Weights of a small GPT-style language model, trained from scratch on English Wikipedia: 5 heads of 128.
MLP neurons of a small language model. Each row is named by its layer, matrix (down: output weights) and neuron, and shows model dimensions 144-399. Each number is 128 + 24 x the weight over its row's rms, rounded and kept within 0 to 255. Numbers have three digits each. A neuron's up and down rows have the sign that makes its largest values positive.
Before each neuron's rows, "fires before" lists the tokens most often just after its 100 highest values on Wikipedia text that the model never trained on. A number after a token or word is its count.

fires before: " |" 29, "." 28, " in" 4, "ley" 4
L2.down497:133147133177099090124098146101107150114152089103161150097167119115182129142107139168111050116112117114118142096165117088112151126166150112133105140152130165093103115179161152054141101116125108103100143129118132116152134050109111149079146131122128126127147135098117130103109153136138138135137166171142125096120139092095124132102110112123102175121117100155098147094102146125104136133137095152127113148107128125155121163096149140113106167119127138089175124139127144099124165167192129141128121110131149070100140100095151107162150148122126079107097105117130107107106128147126172103160123134108131117135121131114134121172125054108101149088153136122113134105116119102146125168128121142143066119129131102124115125151167133170141088102124145111079174125122138140136133168168139

fires before: "s" 62, "=" 4
L2.down348:108133112074167120130119146146115119139137123129091134141101115103088160101125117130087131139104162134130153128124105159116117115127109117144128149108127098114110088166130126135121107166097130149128178145125144116080122091105155129150141173114130134142098118099102123105103087121115163092107082137101118106155145115169121120105145097129147158145093149100145138183124120136107128146136150100144117134131133098122130119121100086155076108123134114124138122118148134160106121100119099137119143101131119111130201164155113114126138150176094120125118135121159126149181124146151131138127113093132106171141130130114109108114115096112118126126115103099140163103162142088157143088129136121124152124131147091115101173113142092083127133158115132146135115139116113163151106109128088

fires before: "s" 90, "t" 7
L2.down1251:143138117134103162140145096108114123121146082128175084143114096105119108155167153146147120138142099123106159145129078121135148160196183129159098159173138104171135116089132095101091116089107139116182138139111129128137200130128139124124115117108115142138143095176129140099094119135096108114146137119116118161140156158167133161118140108135104132128137105131091120089158106125134121135137142077133147078084114134120151139135139107156111206123146127125117146079159119133145134100109149130097109126135127129133155159096133101146084124148135068139086116122124118123072102121125187182121164164125110136149159142146122142152082124121125164146102141144136133111152140140139148120146166151150110143171092126101106147152128103128184135123119166132175143145144121123114134144137135

fires before: "\n" 30, " 0" 7, "  " 6, " Ya" 5, " —" 4
L2.down347:138125105096124140113123125151163113139096125143112172109116135093133082117108147161119082141132137140068107128141148166139114131120157102122090134118161134117092146091160165078111149097117086153144124136131103135124127122184129121121112115096117122107130106115149124148181126152115161127101152119154134088142113160124121132148149142069128141094119092146086115111105147122132142133128078139137127118135143100116131165131120112141144152136120116160127169158160142154120142133156148143147151108133121109133100135159115124122121115130117149120144150135130135105135108129125138196125139096102108142102148115194174157102098151146167115079189171146115165153182121137124099055137115137127168111106117141140117161136108115113139126164091123150119149130156097146130148125124183

fires before: " |" 58, " (" 14, "," 5
L2.down137:176136136166137123128115095154161158117137118128155078141171097132117104173137105140130128121110075130134115138143140170142093117144166157104081164140193090112162135179130144153093144120136132077147126151141119143125112158081113151089110107156113133138114103119149127099114146085131119123143160112129135126169178162117112122134123154170135104144132114159110154119163078092102123123103126134092139178109149111095130104099110112130115107125096082119109151129097103065108125119138160125117119093124146107099126139122115126146173081146113124139108076162151158123123121139120123129121153133134095128107168129158083152122060119116137128109069120152155150164132147109106134129112156127108115107110120161118136131096088098168148121154122143126159119116147152149113143177120164

fires before: "\n" 46, "-" 26, "\n\n" 16, "=" 4, "|" 4
L2.down105:159147123140115136133105137126105192156119136081138101098151109152106115114157136128098135113137111097149122132131104088108106104101127155127069151124127139147148131123116135163172131129093139124127113149119122112160126111109165104113106138140135115174130135089141168109092156127121166123124082106129147125140131150128103135111137108121147119081145108107127108081120118168128163145109149112149142086152104114128171142064132094124146148136150138144143165133172131123149092135088133156106113120140122098150110126128140099128135126090119174107133071127138182126115071121081142134148123101130122099130103142124131166135115115072140071128128120125096116154119128075086143126116129143083164112148155122106107143153157083089116126173142151137134147115171144134089163136097146

fires before: ";" 28, "." 18, " |" 13, "ib" 7
L2.down852:110127107138114131123159148155142123108163118158140148101145184139175101148093151149127099114123171138177175081150133116109120140134167151182081138123151095088088109132139136140132104110113139096084149140110113132132131130108112135125111097170116146085148084113136117136147126155131160109133140167141151139109091143144127141128084127114124137130125102128096130109145147115166118139143132145133145130099137144164121119103124157098113122104137166086129169103126141088200127096157106141132161094128119117108105159124079121169115097130138120140135161167114095142106086111133140149106110151104129138124125170108077139150150121115098102173139132152073115145129132088123079140127118115131103121151104157137137141125125114153156122142142152161158088152118124135152105140122162

fires before: " |" 30, "." 28, "d" 6, ";" 5
L2.down63:127091124143137140167083114131125143107126158128119131139120121101102111170128123097116080117123162127158129091120076114131112114107108153105109175084171130169145110127115130127102122117114142126132137090142123126127143121115138097124117124145105121120097111154142130170131125119143152087135139129116108119117157102114126093117087119145107090123142133168193121158072103141124137110134131096096170137143146107160134141103163094060089106161146107091115135107136112149103149158123094130126089154102136122103132186127110123128151149145141132125151135156113157177130148176090138144136125127139167111087105128114111132134107158136144107123152092164124147098100132107098107098189142130125167088085073116099086101141136107132142128078127156151099145147077143118086113169166093

fires before: "\n" 45, "  " 13, " 01" 7, " %" 6
L2.down769:089137128084098145133117120112142114132113149090152108094143110146135102106135135143129140097140114136096125154098154144128146085108086145134109115125143126106146121125155107097139106117079159175174115155139141172112142145141144093122149117131123099115140142171123152153102078086132178140121098149115131120090152098127112150150125112147128131116143098134097136129140129133153159138140154153174138149145142148100160137123094114176152146144129159133165115126156173138163170121157112171154142144169149155131137110191143113111149114090112129148113110117129099163113147139119118137122115094129129155174117143108108100143171166121138161131143128062088141111080121172152138112090131127100149158101139113161114162115159139135094091107106135121140107101118197118133142167139167

fires before: " |" 44, "s" 7, ":" 6
L2.down1052:110131124166094091113157122128090167155121144148138121116107092114113161150140096091111165166099130092148113125146151133123110088143066156143132148125100114087101114058102137139124144200142157107100144108121141136109158077120135151123123138107107131099147161137159154123139157130124152114095120088128111166086102120159129134122090103125125172121104173106099136152101168127100096166133097104130139139144092144140122149107135123099126131114115122128171150086082109150146135134124113170152122155079130149153126101159061123131194114167153123152107140116117142106116116143126171109155145128113136152170129150162120119131095168096114096112127078156091138171151136178113099124135140152137118116123173137118138119132111071134175131091124141111173141104096086113136164112134143

fires before: ")" 34, " |" 24, "%" 12, " (" 7, "^" 5
L2.down1044:145107164154144113115125099169130105184118090121092130178139163165160138157100124145117081111119070108153097099122155127135120137091127160141148156173126099131130163142086104138115110150127166117126140133154154130153124103153102175131115138121149127091177139107143119112130123124157085105121104112116178146088110129107086115098155105193107098130123143091078147089105123104124135128105109153122080133121122136123151119164136156138138150134172143087166180092123128121098126142124147155093162132115120149110098112167128127123143145129118177096128119101134114151092147152092065103137100132156157110099177156156133127074114112104122096133126139138133125141127120125141154151134140147141125137132118081127127133158109105102107103145120145167113135139178095096107122117116131

fires before: "-" 70, "\n" 18
L2.down880:114171106131100146115142122124114123132091135117167122128127121151119156109112149174114141134156135142154113134167146173162093134137148124071081132109100128115137149126117134135154132115103145127141137126114158113078142130115126103122129145119106108108120138096129093140148105130101152166118130122162107122099136077153140134123124147115156095130104128153122120122103096155143123180124098114096118106117102138133124116078125119129110159126115189152137159108148126163124123147136133113173155135121138129113104159138118127178109113134142119122085143119119109123138178162152117096189149137138133177174090115158155129119155125097142089144158138138142123126101137154124076137126128145118161099155162152102123143130148123081143097121085147120144144116164124150152150154136103

fires before: ":" 25, " /" 20, "al" 4, "ates" 4
L2.down1223:075173135119146127118151110127158099148093105078122101153108151114104151156121139133128150112117111104168131091105136110109120131126158154114134140111109099107142099116093182101136134187150092149114104099173133113120134142120137122122148136152146121146143106141124160147112164135170137142100128116120126120112172155168068130134119088150106137135122172126139116117140094098115158121145158127124123135101139121136154116149128142102092093092095141160127112156117103098124114154075129144136116129115134110158121087127121138152142118119128112120162088124135166100107127103123123183121114156131152159162155119092162107134136127129106107120122120149163103137162113117131177110131156148091090103122181114126121144103141125115135102112148112053176141120103110125106140137126159

fires before: "." 17, " |" 17, "–" 8, "," 7, "8" 5, ";" 4
L2.down578:096152132134144145180139093118090131135133131117132157126125102146162138167133160135129170139098090115142159114133093124182174136159136094089137140111157126122140187147099099128142145113128115176100099109154138134063122165153133163124129128130182105125113147136144096161143145134154123131140145152139119116128170110096177104106080104147108102155172123110151155135106107113114155191103102159111140142167083154112151188104136098131126108110175159121151132141135110146109147155087097111113117105080100120163122114109146111152087097116101166111101142125152118144131140125142130128117137137128106133137149106177129109119113151161119129138116152167119109094155129079131186151108103125139131112139142107118165131145161142119124138118138137115165097109131118133109137133197089

fires before: ":" 41, " medal" 10, " |" 8, " by" 4, " titles" 4, "est" 4
L2.down148:145165110115106124174138139157132120111151154144126154097126084151105130130122122147094127140115145146114122138114143119120146142145197130144140132174106138099124133115100119100143113122120130105139134122127096136140143117107072097139170132133139126153110085100171100150143153145119133135144148136166131134105131074081106144173120113166107141136121100166125146143155089143133143142163134134098107132072111117122128095139111144122117105148152117077118082128125126121098096114132105174167130116113123131162134108156159118143125142175135128133154133143143134071123162158128147186145076091126109111145159091130106129130151121124113136143087126099079131103115135131178133106042114125096108106103127109095129158114098139134125122160147154106120124212146127133122161110194111

fires before: "\n" 22, "  " 7, " —" 6, " Private" 5, " −" 5, " 55" 5
L2.down60:133111091103122154132117117153122157115112092122154100140139135171078118119125082118175136100172077059115120158092133116146102117083081115109128145126106105123192135157140157169181171164152153129123122119165165116173118099158136085108117162126194135133142138119108117158123150138137127136102135144075120118150145131115101153132146113125135135134131092107126165109151126134101099162135126107090142106149118102124120079137140126132125124127129102129138119109108137097118169090102203126112125124135091186174157061146101130118133115095124129116116155154155120166061137145180148124126139130141126136157124145154153167078129139119137143065117166141160106120117149128156145133119136141132137145123178134146161093087132130155142137093150124125085148095162118103148140110125136

fires before: "\n" 18, "  " 14, " +" 11, " 0" 7, " ." 7, " −" 6
L2.down884:123173105139113100120120127116161132063112141166128138141129180138143141132140137153069135144110127075130126125132141119143148132143112150130098110207143096091096159143166130097128122093155119148158147184129126113150111067104159103106093102111117153124124112109134177099170126145124111124143166159127166125123109117130137221130096112066139123128162130150056093157142101107153108128123160145159151136141139131134109150165116159122157138121085117142118130156110084155092151114183111114106130098116083095156112156139142124131115148163137176141115116100122147138133130128140123114109132122135135132122105123120130116109141150119129163151110094143145126135110137138148090115128111114149149138134131162123133097151135121148170126178137127102132118144136125097126154112121091

fires before: " that" 27, " the" 17, ":" 7, "," 4
L2.down1009:111148124151146122172130074124166136123110131162128119149117103137100108136110120125125118141165095165162121070106139152086117156163145137092140182132135164117123090134101110118130126174120149096137181127094156109104131124113112140098123140108108107079102173158146128123160137147104119130133119120152153176144125086112138137116124128135092136135133144134106158116136121088119128066107119112102132148119131134072110154141106087161114093140158125093132144152149121128084125124175115127139128120174110133117109092104149110109135146139077105107115132111152118075212153139175129115113125116114118144150119130180142104134116161151115138118160152133112139122129123120127125118153166167127143104190181111161148115194142167112114120153099137128130111128113082124101150107112113

fires before: "\n" 27, " 0" 12, "  " 12, " 1" 9, " 2" 4, " 7" 4
L2.down359:119131099166112119181105074106124067145146151110121113189146123138125154112074109137118085103105129123139093094099145166107131109106094122120117111109108131130156125160115075155170079083149140127170128135092152145126120171125154103113115125137140117142125140119096172126132134126125149182139165096154113175149205138159115096111113122088159134149139131091125157126127115119119083142106118134108149158134108128120123163164125128133138118174159104113150122140117112100124089103135139142102159112169111150137166141120128129161095124070135107103142131173150160126101145083122146096125149142117148156158148203129130122152073097062165146149118154128065093135136188158124184092184128121140107125148139118134134127095152144136127157131164123136146142111133149116107130147091104

fires before: " |" 61, "." 17, ";" 9
L2.down432:080158107130127126148139108127148175118112170111109119134136105114152124120120130129161126198124167124134131123133099114112091114138143123130109126151136102154155132104118112160134104134132144083146142139123114176087128099128096094128107152136158173110101109160181114114147149092127126137138128144179118152118140152121103131097112091140097095115153121174097114120155125128131147157106110148112147122143105116142095103167104138101128129155144104120130155113150112132114141099113165131046102107089150119095133105110117101138122090125113104112113195148144085109107120168137160136103144127111152086127154140146087122125177129114117141178099162141168171110077127103131155152118095166146144089134114120089107135123117127152138161084086141159133153183152156138156144154171119

fires before: "=" 100
L2.down1230:104122106129098139112121087117100153140137135091146118133098122126116141137153166116160158154116120135114136141097126137117132120129054114111126150128117133109159102136114122135166118151114097125104108109116125074109103146140143156092138117110103127073146146119108096145128137125108158144114125082103141152119102134056108099182112164144090124147132094100147092112114129128148130123148128171125093126158164114106138102128120134159135144089104140084083133159099102128095125098131171132144137146131145124114180111121099166137108089117136124103170123134119112114164112137128150129124081107091140129140123090116138131155151106094147118104130135125115155128141114091138114134128168117127137144135147164142136138166123159117123110149131102112136111109134119113103156137101116

fires before: " |" 42, "." 22, "\"" 4
L2.down822:097130150110103068082147155164088152132110156115147130138128092124124156130112129119108145106081097127095155069153146109157150134170156142137114103103119098128104105118112109088128127117143124140144130120105126123108116065112142143116099096147133114159117129161143155174130165075133140127131188159081172109134115149167123162138084085154118128128109130092126130120110144108112146106129125104136098128132110139127135141163146128126123119106110092145147118128109118145134129103133096146137112105094132142132127149151102121092111117130115110106148124115124123110095119146120175134110136142088081133190131143146130107153158114107151124129107095153108130145111115120156094165145122128118163113118100102154176106143185126139171110145116111143134135094112151155073089150128135

fires before: "-" 94
L2.down798:151128125141133111169091130150149129131179125159114137127174126141089121104160099132051111121141120109100112124125131105102083135142105166133171077088131116124133147159112128138184180141163157097125121124133136109142120208084157110155136102078163134071145130073141095133149128122160090110129126154176134163106120122110093137139110144166097133144141181192145130156155133154113103113153119133141147130155139106130127127078113117128113139144125141169122126148081106134130129143121139170127120125140156129162130178106120092151110115132113118116131146156098145127122102115103141144166119116118137151136091136096157140148135143153117135147114160128089109158110124141106142118161125142135126133134092103147093102120135070099141133127113095124137179156104094130111133117108159

fires before: "\n" 33, "  " 14, "\n\n" 4, " US" 4
L2.down17:117109140131138134158075153129094104115137110125089102132143115150147132076158090128132153158146086110136136152132109140128123109145189066162132086129108109137122164112128102130140130112102137100162143124103130106127112107113128136157102138118104124112214098130121125083112171110130114106140151147132112107082090095146150170112153136142157116137089152132133139165121145125195124148152120152150131146139145127104090138136098185109083116104114123106133103130127122114126101115128151153121188111142115115117127121135164121139137107117104107116101093104112119073150091164138113154145159114135159133158144131149153111103139111124149096150077133105134139126132106084097155159158180082119118140143126146150145120173139104111139176118086086120084141145119131166107127181129154

fires before: " |" 46, "{" 14, "," 5
L2.down1168:157117124119072106126139096105130149142196165149141106160151116112109122138142149127124130121096138123107099150107121128087176091130087133093187103146111097134144108153082143148146128091119120134121124142101136118117151195130140068126131174131162093135142131107099120088143124098076146112134178117155126104152128124120148161128140177154144114116182148143163155137118111123105141105110114109142165147117114171098181087138159176089178101138131134093127166130089078128143071139167151138136147162132103127119177145129120119156119108124130122078105116102134165149116129136110135188125149081112156162114168093113097123097164105162119141155118134088188119119132132127093133145102093135086093106110157075090125113083088151147124085171110143144166124153123095147124132137125139

fires before: " |" 52, "." 9, ";" 5
L2.down383:111113154094121134100126108143113114107151129135162119150130122145124114089065118152137118148099097131155134124133178163156133156154118091139179105084152130130133102128205140153163119116163115098110105070119129174084126091120119128113089113132133108127095129105163161068122145107105128152143142110145124101099129164130145193160128085159129100101126146116085100150127112142123162141152144148093127115098140124176130152127160109127115088069111107190153169124101099142116102075120135107118130139142141121067135155168113103130180116119132079097135129123137121114120108163127125118158101146093128109154151087117140091118096119186119134123134088075122160130096163141168136153098140125161166118107147150109105111123118118127079174091167155120134125115137114133116111142192115

fires before: ")" 23, "–" 17, ":" 5, "\n\n" 5, " film" 4, "s" 4
L2.down1060:114119165146122108079175131110120202156114109111117119170119112173136156163127122132102135090144126113169096152115069152111117087153147099090119130117129126161137127131158113083150156112152135164128124111153140108085136124130142125133128142111097143135176127131167139144134119142096130149109135132139077143120139121153152146103125107141161164144143095173169124133111119139097135133137104102136136140085150097100135130147148129114098177145101092137135114115128127138140136142168109157140141176140105167156112147130142138155109123112157125121141170111150132111084114148156127139139090122144155120078141117130125135140118126149134148103149154133146129086117135132124115105147135147162206100084147127108105150149151103066133110096136115103129095173114121107104115099097136

fires before: " |" 37, ")" 15, ";" 11, " (" 7, "," 7, "." 6
L2.down527:170096124167140119195141161097097137172137134092155112154111138110121069141114123139139122111118110132136121116133119142093144137148094145119135113155109141113124124121143089172122141110131099152154161204122105150105134112097118127106129099158126126080108106131115136134074073144138052169100141113118081098164156133130194132130134087140134144096144102093100103110102080109124082126145119156171122069036122143126077161144123138107101150176120117120126150144120110131134168139121122179163137129100109165099151149130154140137116178145105118116134101127147101164102154165110137118112099111134111124155176110126093124123084125163128084169162130120132141137132128131112138160107120090095135088124124125086142136134123103121099145117134130109146147107184068126144172111168127

fires before: " |" 24, "%" 14, "\n" 11, "  " 6, ";" 6, " 0" 4
L2.down12:129172117138117147130093135137145076116178129137129105150155124136091193119114158105135177154143113158106162150101126163148148136156138127150161150112125135153159130143061109098146076170143092109115137151111168165092108080109145133079152117138171121082135087143124139132084123103095112128117153130151107131163130092160108134143097170142137085132106139108146109110102110173143169132110119113090150151137103153136116157083166105131095111121168155099158074112097116148133099092120075134119149158124124130100133111089115147094091081146130121119163099090091149120171135136104091150126132116125116082135118174085155137152154187163135098133176120133110128139129099143113199183122151133114138148177149124143152115154109129155115144148111169148139184144103106109059161164129089

fires before: " 0" 38, " 2" 8, " 1" 7, "0" 7, " (" 6, " Goals" 6
L2.down1028:138134100109113140128120116115122146111104134132143121085126158141112114091138132081126156117152133100124115165093120146141091124100122131126156120113141122096137116112127131113123144132116116154147122085093157175140172169148146130103093147133146117132091159138100124131159117139132119152104127097112127104115144074176129093074120095093166146129080144168148108132131134116133077152093142111136113070139134149147106113129124115121152123100116099121128171128149114150126155117167124140126144141091108167131128133101118166099113151101153140198142118135114112124093124119162111141096126086075117137102149069141122148114171162142193132104151117124124175151086171115115125140129094160157155158149104145158123151132112138104095153140176098144133148126094150122114113089089129

fires before: " |" 30, "S" 21, ":" 10, " to" 10
L2.down324:125171122152114120142181124112119135141098135105098160146095138133142109132146131152134092165108141114086088140100094136080176152094133132100134083136141119150170150144098133126101115103150153153148159118144109117117151171160120100136121144091124123144129137147150164066110120131157120139139076119097125159150149119118133138110134116117151149173137104106160148136123077118118176158156112100138146149108163144124130104124140128121097137111178135136128117124140138170106114173146093161123105105118111127116120114177102097134142132104096145095155153110125108113111099094134120130143128132143136115173160145107104117090120114141162138133184152152126111149140090120131170058128109092124128121130105152139115154116093101112111127162089142096116115116124117145103111136158140

fires before: "\n" 33, "  " 10, " 1" 4, " Con" 4
L2.down781:154152156144138127172148139145148125122169144085146117114113147111120117070120141121147135119152118173140125167135125117133139102153120125133109148169146165111193127141099134132143092098132145095116098137133186123104160119116126088101129162092095139172107094119143095165143138093080099147096125162150106177108165100143110134100159124150167140094141092106140174131093137136131108124155152105151157130134123159143096104143130122123139131145158218134144117096134156127181168104124133145152129135128136183104129133163171134130085148129123128141114106149103152111084165141151141100080135137087105133142090117128123134117156110143118138135168136109114114165130147135163133103114163130143122151112125176132108143129160158146117134161086115096137135154117151082126130143145118

fires before: " |" 20, ";" 11, "\n" 9, " -" 6, " 1" 6
L2.down295:075124126146114144144154123126122131138152191108110098150097117144130124082109118122141147138094099158143106149119127144113133109113101200101155119118150103124134167145116110096136116116108107119116120132134103145151128120074081119132169159149135098116149135102065155130167154076131096140095117136173083173143140102101187165084073140110183136101112106105157082161157137116159146095113103120161165161135142061065152154150123117126150158093153099127120122150144115126115149127122141157143136135108100145149105163140131129132158118107158112137139100088142136119098133140133119077123154106111156135134108139140106097147101173107118131110120144093136141130098140143102143097095156122135108120083172116145124122126134140130125112136125120115151096123133168090148107117138142

fires before: ")" 30, "%" 25, " |" 22, ";" 6
L2.down420:158150148151166152163145126098105122112111116144125179116157115133162141145127114137117157114136142163118087112170144128137120148135106148124171147114109147154130166089145138146104129163142126167100140162121158153100141099135138167122141137134133134124112094102151116096110148127092087098113096109093165160179098140148122123122135153163163129144129123126105081176145091164159114170156112160150096154113144120127123099129089109153098118119136126118135126125077148137088141077115156119167120150102145100126140102169149133117105120147103152145093078157119180086176108127112162138118100163147136125111104146101177125128096147097188092132070148122099124119102156109126136147151140145142136113117144109116133107142092134158159091136089149116115096135140116111105117124115137

fires before: " |" 22, "%" 14, ")" 11, ";" 9, " 2025" 5
L2.down645:174133127148155106117183120114096136085126098113081104087095116107031146079163166151163144145138116126132087169120141097078147181135149111116114174156111123146164104104121124139115114163123162139139115135133136142155133116079148101145131144113184154108143173155116134138061154099121142139159158133144112126118163132148087083134138120164151142134175132140110176140172157155193105127145152143063136136124141115155159127106134126116090169167116138140126124149123125151106085131137159100073147132117119095135149151140134119141127081078137103155149099146140130133091108140154109123115150161109105119122168125162134155104102163107156137125132125181094088118084158141131111118152179116154113097142137139180133138128130151165109131122099111089152064123135163123142112118129137

fires before: " |" 38, "%" 20, " (" 11, ")" 8, "×" 4
L2.down1169:135116108147160084149139086076141149117093135122116124137122111163096119102109120109147116120108065129152086128109094090131136113167118122146095157113143121130108119092121129115107130110140158135109082116162117124127136093132080120124136118138148126149108109148138109075169100145151089097094110145147108140121152157114101169130113118114101101114146134099161133121096167168104130097150141185110129125113099127112183120146078136119143144110132137100132134093116115100118104137172147117123130120130138119152152085099123130172130128107115154114156068147101128144088120142113142107131140147120125107153086100119153172120132117177113143189138134158114156134224134136134159132151108133156130112125130101178092119140125074175127155176108087153105135115133117097139141148082107

fires before: "\n" 39, " Yes" 8, " No" 6, "\n\n" 5, "  " 4
L2.down357:115138125098131139078104122109123113124101091067119120131131154185134083135092118129117158126116193142114111090129112111110141141144175121098168127100120092116151130080171138130104113137154145102106094108158104096170140146128092100134101106143125103120142155132098142148142132136119126089106156106140139138094154151135108117138126096138139148121116110139144131134131126143155103164116163133115130160161138174085098144110153162101160144135112125162080101108109116103116163138105158150083111121112165101125164107126122128140087129101110147083124093148157132089139148146171104132104148138065142095132148135137097152134123144087120130126098119170120140099116149137139134132105143103167081161122117110139155133106100128095089147113104117174179170109123124089156114118120145

fires before: " the" 45, " them" 9, " its" 5, " these" 4, " his" 4, " which" 4
L2.down283:197128073110134148092113123135123137132146124130093122137147111079117113126132128121125096123128184111057125108127099144099151191121162149171115118130113089133128104134127117174179117161135126148143164146122144123146155116138101144105110143134168144066074116120137125142134147143094119128138120173142118110105092125133137103125153113113141101131113116119112161165147150098157108178123143133093103093095101146151122153183097158098092117082093081147166160150163142113141078101114128137150118135159154136142171083148131113179131081125139139123113109074170103108164113116121145078120167135136130124111106111105132113140105156094134122160089091142142121126158125083128098134168132131117144166128113114131098142085127172143118095105151142148099086117098126168143135112133117

fires before: "\n" 42, "  " 11, "-" 5, " 1" 4, " 2" 4
L2.down1056:125153095090101117182172148081130155117134098105145115153153137169129120075157106140153149094101094188118150143112108115113130143099118143150101135113119119104157127118137124129204124129115122093170124101103100137158113096102132107159108149167133121167144141089140112137145121109196144152109135127120149080140099131117126108107140129124122138127113117086112113112134125130122150130126163113106156157154132127131109097141161184112144150110100132141139093120118140161176103133127123164168080080126104138126111111138133167149137171136124083135092113119133151118119106114129092112166104171128152137113133140125120152139158174110083132118112157106136110154099147146105147150130120075136160145139132110145114167071133097110128127135139147113107150109136182128094109144097133

fires before: " |" 35, ":" 10, "s" 6, " p" 5, " Greek" 4
L2.down132:091119141144146108154163086134117110139130121145135097119087088120117103125147128154134128139140114078123162147088142131101144144133113081161120127091149092086143162123097093136146137120149127125107113122124098136132152131108149105097149140130132146099149163134153091135114149111101134104098133084134117098125137102100137146125125095130130147132150107113092127123149141137114129116157119169163132099144137151110135142098104160122170132160098166171131146130158140125135099112118157151131134120138097134151111110086182108113076150097124162112131100129130129075139171144116064140107102141122172148109173137120108138147097162114138122113114109168112117143118138100127120120089122081133083123196128123161153134140171145122135097089124125112142154139138182098112166103149096

fires before: "," 45, " to" 7, "." 4, " been" 4
L2.down633:106152156173123146102113159108113130118110111158101142152138104136134082124124131102167146095129168131118100121115128100101102099158140125129124136118121088125128150133081105137121121100125115130125178162118127108137115103108128088142106131141123138119125156169136123115137110110117121131141112149122142129093158154134127047158134103131115165143107128111110080114158103125110140124143105154108136112132164119130116107130114184100148125091170108157146133149145136144170155136139124177137102159155131122156137127113110137134116121102122115148118120169138101156166111078128108156123145150111135112140119117109179139156099098105174115141144163157129131145138130154135123159150104136084120119126127152131144096139158118122063115181218145108129142170117150139177133118155181

fires before: "," 52, "." 11, " 2025" 4
L2.down534:080128148117104130140106146169148151122130113109161106130080129115140094095098136103096108179146183138171134115155116150120142098151130125172130162116110086147123102126132095126132128107120109122108154123156102126123139126129122133114173111110117117101084173134141115101171125126113155141177115161126126146150114144135132161110146142100104120113134135134132082122130121130116076093133127118168118170130123166145114098099154143074176132152106109162113125139147146050122137116124131115127136125118128126073104127132128145105134137111118110148149136104139137067187118156089177097154125123155139175107127113135111129106161148116188120113112080121092133094128144092127110163124114134070079139116145125095125140142124104128138096137109132139166122161099125146150133092134108

fires before: "=" 54, " |" 10
L2.down813:092109091105160133168143136151105153093114113180091109123084099132147136102139153089176097117120119163136107123109112149107151128089077128147133117126117141131110145083114097132137133141131155116103175154155159120158164119133082133102148095098154122153122104113122124154163145115104167118124114116147129100109103186083131094097113140151135135120156143103157127126131175112094130105116114127122099099102135120143122123104102093101089137110138100129158148110109117131159114115179120130163147131180101163107099123105132132130158143106133101132118112137113188134176147127088183142087058130085125145148166151120157167161132131111103111167159147135143153151122112168151145127094159115182110107115136081126143159137147142100109129077151140120148110106123131057091144120181081

fires before: "," 27, "." 23, " in" 7, ";" 4, " and" 4
L2.down552:163177160108120123119127140151142141153119142146120147163105108149101117074125132137170116138086127145125117140171095144086175167134154150128169138131120162145154094156119157159111110161125148088124115119138162072145164149155126131152110143147140137088118133083126113105180155140097163109130181121167104108128133125086124132114149130088139138156130102152143169097122111106121123128112142170175120116148144137120170072105118076140127159092129112115106111147097106160109151130127147138117129108112111125157119110155129136107138154163113168135152121170116119109148110132152145143123144125158133116144138120118115135103135107129135122086129140120159141083107092096151169120129119128114097142156120148137130109135099087134090083118133145096130154103162129162130156124103108